config.yaml
positions: "rope"
init_std_up: 0.0497
lr_mult_o: 1.5
lr_head: 0.00532
MLP neurons of a small language model. Each row is named by its layer, matrix (gate and up: input weights; down: output weights) and neuron, and shows model dimensions 16-111. Each number is 500 + 50 x the weight over its row's rms, rounded and kept within 0 to 999. Numbers have three digits each. A neuron's up and down rows have the sign that makes its largest values positive.
Before each neuron's rows, "fires in" lists the words (lower case) most often at its 100 highest values on Wikipedia text that the model never trained on. A number after a token or word is its count.

fires in: "university" 50, "college" 5, "angeles" 4
L3.gate306:473474487483399518479523523537489587529472484433531390373376470530494515493472537551566535448504557549516530580496436483498566565515563506447562503479513422581522540520430508530551478541514491546557538485510496471492463503447609544426497476458515524504572557508563453499604498480481459588
L3.up306:462468526533562448627529512503522415502412446514469370388475424478450512565529504480517516409500494557478488445479492491521518547548478538505496431494429454585469506548449492557483527490471528566515484573569563472508409485487601496428498532575524503456488588560582458513446493541424410584
L3.down306:470537497457548544453450513420503522562495610535623576522470611454420466493529538452561470499494502440491547568484488468516504466474421521538500467460631556501508476565485448488535554507478559456416475592544455453481562499529384416521411481600481534512460416418486554517549507563451523447

fires in: "on" 20, "north" 16, "along" 13, "not" 7
L2.gate419:564479507450515606545513446454440468568509596432528521572453502532499610543511512458575520496440567491481575511537493617496584413485507435469382475495456520545508519447495552493493548482533541542551525528501422558489518622458558452443546483450524516478525493489401469482527480567498513603
L2.up419:538477553509558517578447504430487525583488425531416513563455574528499467536497464466525524455500471514565448571464489579500503271563417447523495512544397604478394422556485505518576468457508484548528541468543485483505491536457551453464466458464490516472551551479510506436481509518550553550
L2.down419:579502535556513638586464518536400450508465524530518547532526505485437476618495477488529557423533529554454497551540517521535477353532486497399498558522483445494473571432493509509490473434533464517508469478513494440502474647497450449507536476485441516504466480484425469497458474469456526555

fires in: "following" 27, "joined" 19, "said" 6, "during" 4
L3.gate342:486500501457478536567474525618567489399490470484450477444516510498584612486539502485463424493504482539533478464544555556415500621517490526413445523426452496564534471504423484504483585563487384543482593448427566473447549502470544464544482549608586590574504477564540497438498505454456521528
L3.up342:465476452502616493479483454469478410415472542462449537412460544527462572520579509531546379547497498471422442495580515558510534481491486580424548508444496447514495470468459475580558546524537369522505477462461574519568458542557531382460442629552435443499458496459565528496550492567513402518
L3.down342:512582433471499422528520524449497399507512517472517596565501434510560479508566538490486429435472470421556516529521358462535452407579502593613453467488455454560579461473481487503517467481439515547477451451482566476487425396492503530532471497523639409455542525423503448513465458498510425538

fires in: "from" 55, "with" 21, "of" 13
L2.gate399:534531527394452511592530479469530550544605482534537565497523470408512456548406494540498462417550469697485547458517456543494502553529527518549561495458445434474439503501416450508506578432478588527560470430445511525491400555540544553527552526480499503541426431537532519427513518461586507479
L2.up399:515468534500422499396497416564436490449431525494538621544533592430511398461585462506398437478506548544499515506485502429553480613431451515423493420426526492556554499457557530571514467533547532556460505541491447470489529522514501497500588489463491424477475460463577615507377519476468484486
L2.down399:519502537470485530498463466601480496459531442524404529536484425384556417508511444475373511506497596628434473377560469482414496471434517386429490411471494537545455600508494502546494424503447566478572560487507477506556493507523503450545560432460515516481459457378456435483438476465520450488

fires in: "an" 66, "the" 4
L7.gate237:575514482435495537409554524424537488495540593318514484456486385458433540490481536354445518525496602532483579524515491521396529401593535525422593493466528528486525451467540472579491457544507464401497464528504494541535513432489481468457502452466460545517560479433489466590480502574560465484
L7.up237:518499554524478573458552482432587535524426556472402533497533423586492566463445494498487524529563554515474494602541479498413435502584498412384489530492501509552555575430535471511522405549493449565458570446565553548483531517564520535506513437412530496499514454537439548524541461435511441514
L7.down237:496503493495480450449449398478527464424491544427526530553489504529463484481474444433434414513500449492616507498510507490537401467521584562486426440442473520471536453528461537528557453573433556485387516510450513450596477570585464520508508420517468537601591432492484577555494533494450500422

fires in: "the" 47, "of" 24, "new" 14
L3.gate310:482573487577537455473478540519411498505604517519476490530519461396539434534404567517468506556513518587594480517470481514479420464504589573458518399478485583550482464394472481473447488527472503465487535545552521499451452440534499520475562496519550555581513491441487407496459452538504578497
L3.up310:434475545642504479466456537512482574543470492502501399533545499536539505453497592500532605474486487481583475518439537527492438454519506465579448416593552565475441554477434484457520479542491480496532524601498455498556545562438497510472541477461594513561538458473530440540467478478452509497
L3.down310:527576522481531392497517515587477515599515519500460471507561551415585450560450452432511452502467531505579440500481487477549479518448437519451464536624517563567435517474480469489509501492509561524424418661541431447482498471577509482478446496492561398624534559593525486583495499557539508541

fires in: "has" 56, "also" 11, "have" 6, "initially" 4
L3.gate75:411509579478560604418528509459491451513486485410529462525545578480480458460513463546420451566449458535513481448531438493516470522506433547516494524328524620473475594556466500486545553587533509400491557471481464454460568483483532500522466421400550534507480515459404434483482476607488513430
L3.up75:555538453514508551535484537412451512498511540433461509413525553498525505427462535594480524477447465391527558427498549496489494476536509517460420517580424543516451521525558499525494508576461508451522628480544510413461432544401423580483468489487419491429555537500521535420445537533490533497
L3.down75:577500469531464435424552517459495533485579491544542552428488512476461392499471501493551455531602582442436512511576592437565508473483416381527543476594457561531453459452544514499455515534491501529505460473498557466531512465571469446584484521582483445457429505524439467499589435450482550577

fires in: "to" 46, "by" 5
L7.gate358:492486542537538486515469409474409601542482552606528493500528434465509430568492459487559540417579568557493488489549406526509498450478499494356509518551539529518496454427402462467506483376425482473449584499417496439470471503476522499541520464433549548471511518541446502564508533571516434499
L7.up358:553456526462561482586488490459508532407541483434460374516498555491565443481460565587496528559578552508479533494598452518467451584494463510458535581515538545615472476413370539628450571479429405559554498466553517542460506539525552513546536563428479415474459589468515562449506473501508468409
L7.down358:572526442490460467515496585496530549528599477535435493500474514405534483500511511442523451566466502494494538440465519537456432546585574441548466496546511528589489567503569486535459592603440495566480497469577454546539480497555489605500501462473392506518478453511466598528503482513498539437

fires in: "to" 65, "his" 6, "for" 5, "has" 5, "also" 4
L9.gate81:531484517442386548536490524502520495473548450460533516479554503424448458602507578590474559557544508561476510506491510474439503410519442373514496466429520466513465616452459462501535510477579574494482495466491508543448471543565536505464464475455534554438440478525405402513416521504554460421
L9.up81:472478466395532475560510534521392531422498453515517526551512471536527574485553415576475440496490427495477532495525486475584486601487472541538445501474560441504503530500453436588489477476482377463529451511564515540480510502613495429452469561445445514536469530503510493462498507519525526516
L9.down81:484535561526536578472510533487524531497526561553533549449496477519513458457422506578402422551478497581471558479545481471516398494461497711492461553447467562462523527548467428494438495495508487484534539507422511468546432460450565483513432521527487498535452576495427586553533508480534595532

fires in: "had" 46, "on" 6, "from" 5, "without" 4, "have" 4
L5.gate89:585520509413431534560535430506593491507407460563400564532482445475532603568550495544468541516383502575558512508514500552444545538381512522450471599506544428448563569473491494489443532484569523549518533498513503507434527460519497482554541571466525509426494541448461493466513497479648530551
L5.up89:556549431519586534431501470465415517478458417619447535551506524556431559550583498605517513510490517472453568496599496480578518443520503390454488397552485577530476472496506496451514499547522517524473553488447563536494549499553522453582536594540529490483504461496546551485466450471503594502
L5.down89:475490456589374494598479499527500583542458592443555528473521530449403391603533446469512477562445568573525418522567588570484466505552563558551549430564454497439531560477518528500468496430484419483477524452555515541507558474484657490536541496506460500527470493464536517482546495552546475543

fires in: "an" 56, "and" 11
L9.gate76:644569472591409538482457496518649498453474511432484482388503439543504508487516570478513507513575556555524598490465498451523517493461476463418424496509521523522550526547501502544458498625559479494517466453553534487538456510545461506454437460440405471446555528530494594536462518553518532464
L9.up76:591499466522463466475558382487503520448512608436488557453445575532557521540479550477480439483529474525459449577441523522465498484523533485471459489567515531472564402458465492518563495585484450500485585603370522538600429470476628529493556508516507513516564444497469548500618510497447455490
L9.down76:531509441511473526472601514434497552479415477496493517531473492521456528412477517501557541592475503551481566419567481559482432375405486576373521466497549522536505529495450433489515455549485554540484485503424516438455408474579410573555530425432481440504560546443479528525538623466483528444

fires in: "for" 30, "2" 9, "university" 8, "with" 5, "agency" 4
L2.gate380:436518484395585552458512467544444443475518446492499418515465469450510466553512455632537413430588488447500459474481533586518480497568561457516555555421503400553525501640451372367511524452510471534496544499473558498527515546539488549471542461453497508457417472507575461511528521507493404499
L2.up380:454450574416593426509507472476546547525453472486570467491473546501510508533512427574513447497464590432530578535489469526414549499578530483545473534451443473455514629560473480385507427444506479521482457512455558520579570530584479536494516396478464456500478493550547460477528494492478496454
L2.down380:523475574468400523436465533513493448542546479500585498517481468432442488487435555458538511508488531558591519519476411478558465461463526452461483529609561519510417390486437521535512562534480492497436632512495469490435471576551640520489460520472584521513520500346396427471582483500432497478

fires in: "with" 18, "de" 14, "of" 10, "warped" 7, "for" 6
L5.gate238:553439514476469507443486629528530563490416439581482511541503554453484445621484535521484457543442428538559524470487474413594399517510553451511536460473463455531412512506522492452517479486534394461520511477521471623524492583498486561405493451452534536495519502580640429434523500543486435541
L5.up238:457486539522454473499466536570423481563511481469561482506472428420585443479462546440517568372426439509522453481499521443501421529492522560510457497440484519404380478390373482557447505439484530453507531511465440463544502555525572557475469528510607451516517450518548544432444538445520543561
L5.down238:517450516477567550381447630537564508485416486499497595458541451489537531651447513450392470536455461462505436493479503452626518508539598674457521424566429524558453449515460537501478497495526401433439466462448573497599586478554507580492386520523450534495497579457462455458450553536492507539

fires in: "for" 38, "with" 14, "on" 8, "connell" 4
L3.gate123:543553541466593421457502493483430476529540505476584544486536528514442484503372454512450394477525396563533576446529562417464498424544491431521545533436524437466572572438507416394596456408451474513474468436474489468546525479475441487471575481463604419523463480545460553454393525474431452505
L3.up123:571475514469471446530514613464471474534434509508552430497480491492487462520526588516574521529499535484593544533494568434506483514571527510473530532471467421522508539426517484431452511521468516521524525520461423512501578504438561557402454529536572468524574509469469518506415513434532506442
L3.down123:492470458524486533537503643438459492427473547489485446533552510487492424541562570430527619495491491539478537474414473477683471539469518500466645462532535556572446371487560511563493536482467427588522450569532563493511476559518537513492494559527567555511485515455536479518466382481563481433

fires in: "on" 61
L2.gate340:593503598494584486570482558426484499514550521510474520577519557508518488528519618459484514485592566487550575482397522483487540494540516500495486470544403565456496478456470548504487372529451449467497600516497520515419452442455556446467481520508493500521526439438439462476450484519619558458
L2.up340:443494490535560587515530467482606506550574477598507460579581495445515550522552432502471495384501506545633470533529549476482473554467426526567375424483448552433425575519535478481496539474499498502486468500547374501523529560459483494503506614525513538425575473428506501533493535520496581457
L2.down340:536427521478531517468485507413507365409522467487519481549520448445443560516496437478484502369450537533618550550453450492540550445531498439570423451481459554477465586520539533426448482441583485479409537480503497522479486551543458423473506534577470530527515501471417503491507493531491448412

fires in: "with" 74, "has" 11
L7.gate62:535506451462499404570502529452585430471580510522429589527526447488542448517516420507535537550466418557522537471582490612561431537484527515536501507431523503526546585490476621528485486468503550447528480453501557522420463495454506410559509423572625525531506564538531470452559508502470524457
L7.up62:518474477448493388529486532417435548509534587434520579580453390481582425416460594415501490485580492446492508548519505444515440391504548526492474540489541550640541524443544541485524472479456512433451471526517540504390490543435517470556480423456500421474469482444500500488556465485526460468
L7.down62:499506500403495489529492483454502513521499481475499478549447504531466487509501475458478439459561419547457574425509466480487441483462408519526399515531506521479568500486457517440507557495527498551522622522542579508528555398462455463465575567478405474502542427588592480458526504543480479513

fires in: "on" 30, "to" 13, "none" 12, "from" 10, "office" 6, "release" 4
L2.gate145:541578470554411527496445521444515399528553509543581472584577458550470553450492440536550484443449565497523558514462407559361517553488509415474582564475493528558513520474479486515493514456505477559481466576504529534427346429596511530455556471449444490557431498518503535569415461471470575452
L2.up145:523550507470392475463566503473455473527451449561557516546495548562454475478490514465540554466489502582553560517443421475522444429508513458499527442495507517493460513416537543529526542423497520512576508497505557514483381502647577524507531480411429452542510514544506584523515527529560632476
L2.down145:485563434508468536488448471501541554558483426544455522547553466526448491522528457550514470333456540441577460574484498449471558455503476473533478546577619474589499457497522481485464505533472409518504463517444491634435451444595465459462593492489373494503611542456463468498481492509579505491

fires in: "to" 72, "with" 4, "in" 4
L5.gate182:517499492541521490423499545521510444504547476533429557539455532526532520514520539549546565491469523468491454476505487540597439468478574455486424408480565535599473505553500474484522541461504450512535561452567579496498597473479421518503490422555538487448629545482490425508383482576488547467
L5.up182:443494457482479469422536577448567353602563450530476507427487473462567537482542531540518478461514510525510478449462454513572498526589506529534493531411458433507507451505487477559508553498541602398579426476460500594417550446543399506548555545492560452484464522458490461493554457499490567548
L5.down182:509428504475453536476472504543519512525432522462565481441412422534488428533427457496568450532498414474557474549523511543435535530539513414494375477524554495459571454381543483476585481508467370483512507508437490468561509485442511515451435501514511500481537481487548432439517461607461520464

fires in: "have" 14, "may" 12, "can" 12, "has" 12, "exclusively" 4, "are" 4
L7.gate7:490444564434564580497534457509465544444566446507367559477536530513418440480601429501435514560494395472412414499493519430558461487504443475410514461531459551534394501471490558495394537555552470546515573448506582602472474558550488543505485478472489429475431594522382488517459552602514494473
L7.up7:396512542569580466552551538448456507470535488569454514469495493493451445463519439472492529492526431493441535427435558542512479374472490537523540485431482485517504583487509642535585438512516494524460461546401567625457567552529417496472607447588582515394469552532504424445494535512486473518
L7.down7:518460509487596495495515497517423567478582555551460544471570557429524441539538400514618444549469530493498513548539595525474543418526463551454592429465478485548596505519487506480474527493559536478579498599465520440533501565490542521473589528449526523438516525475432503500573464542606522537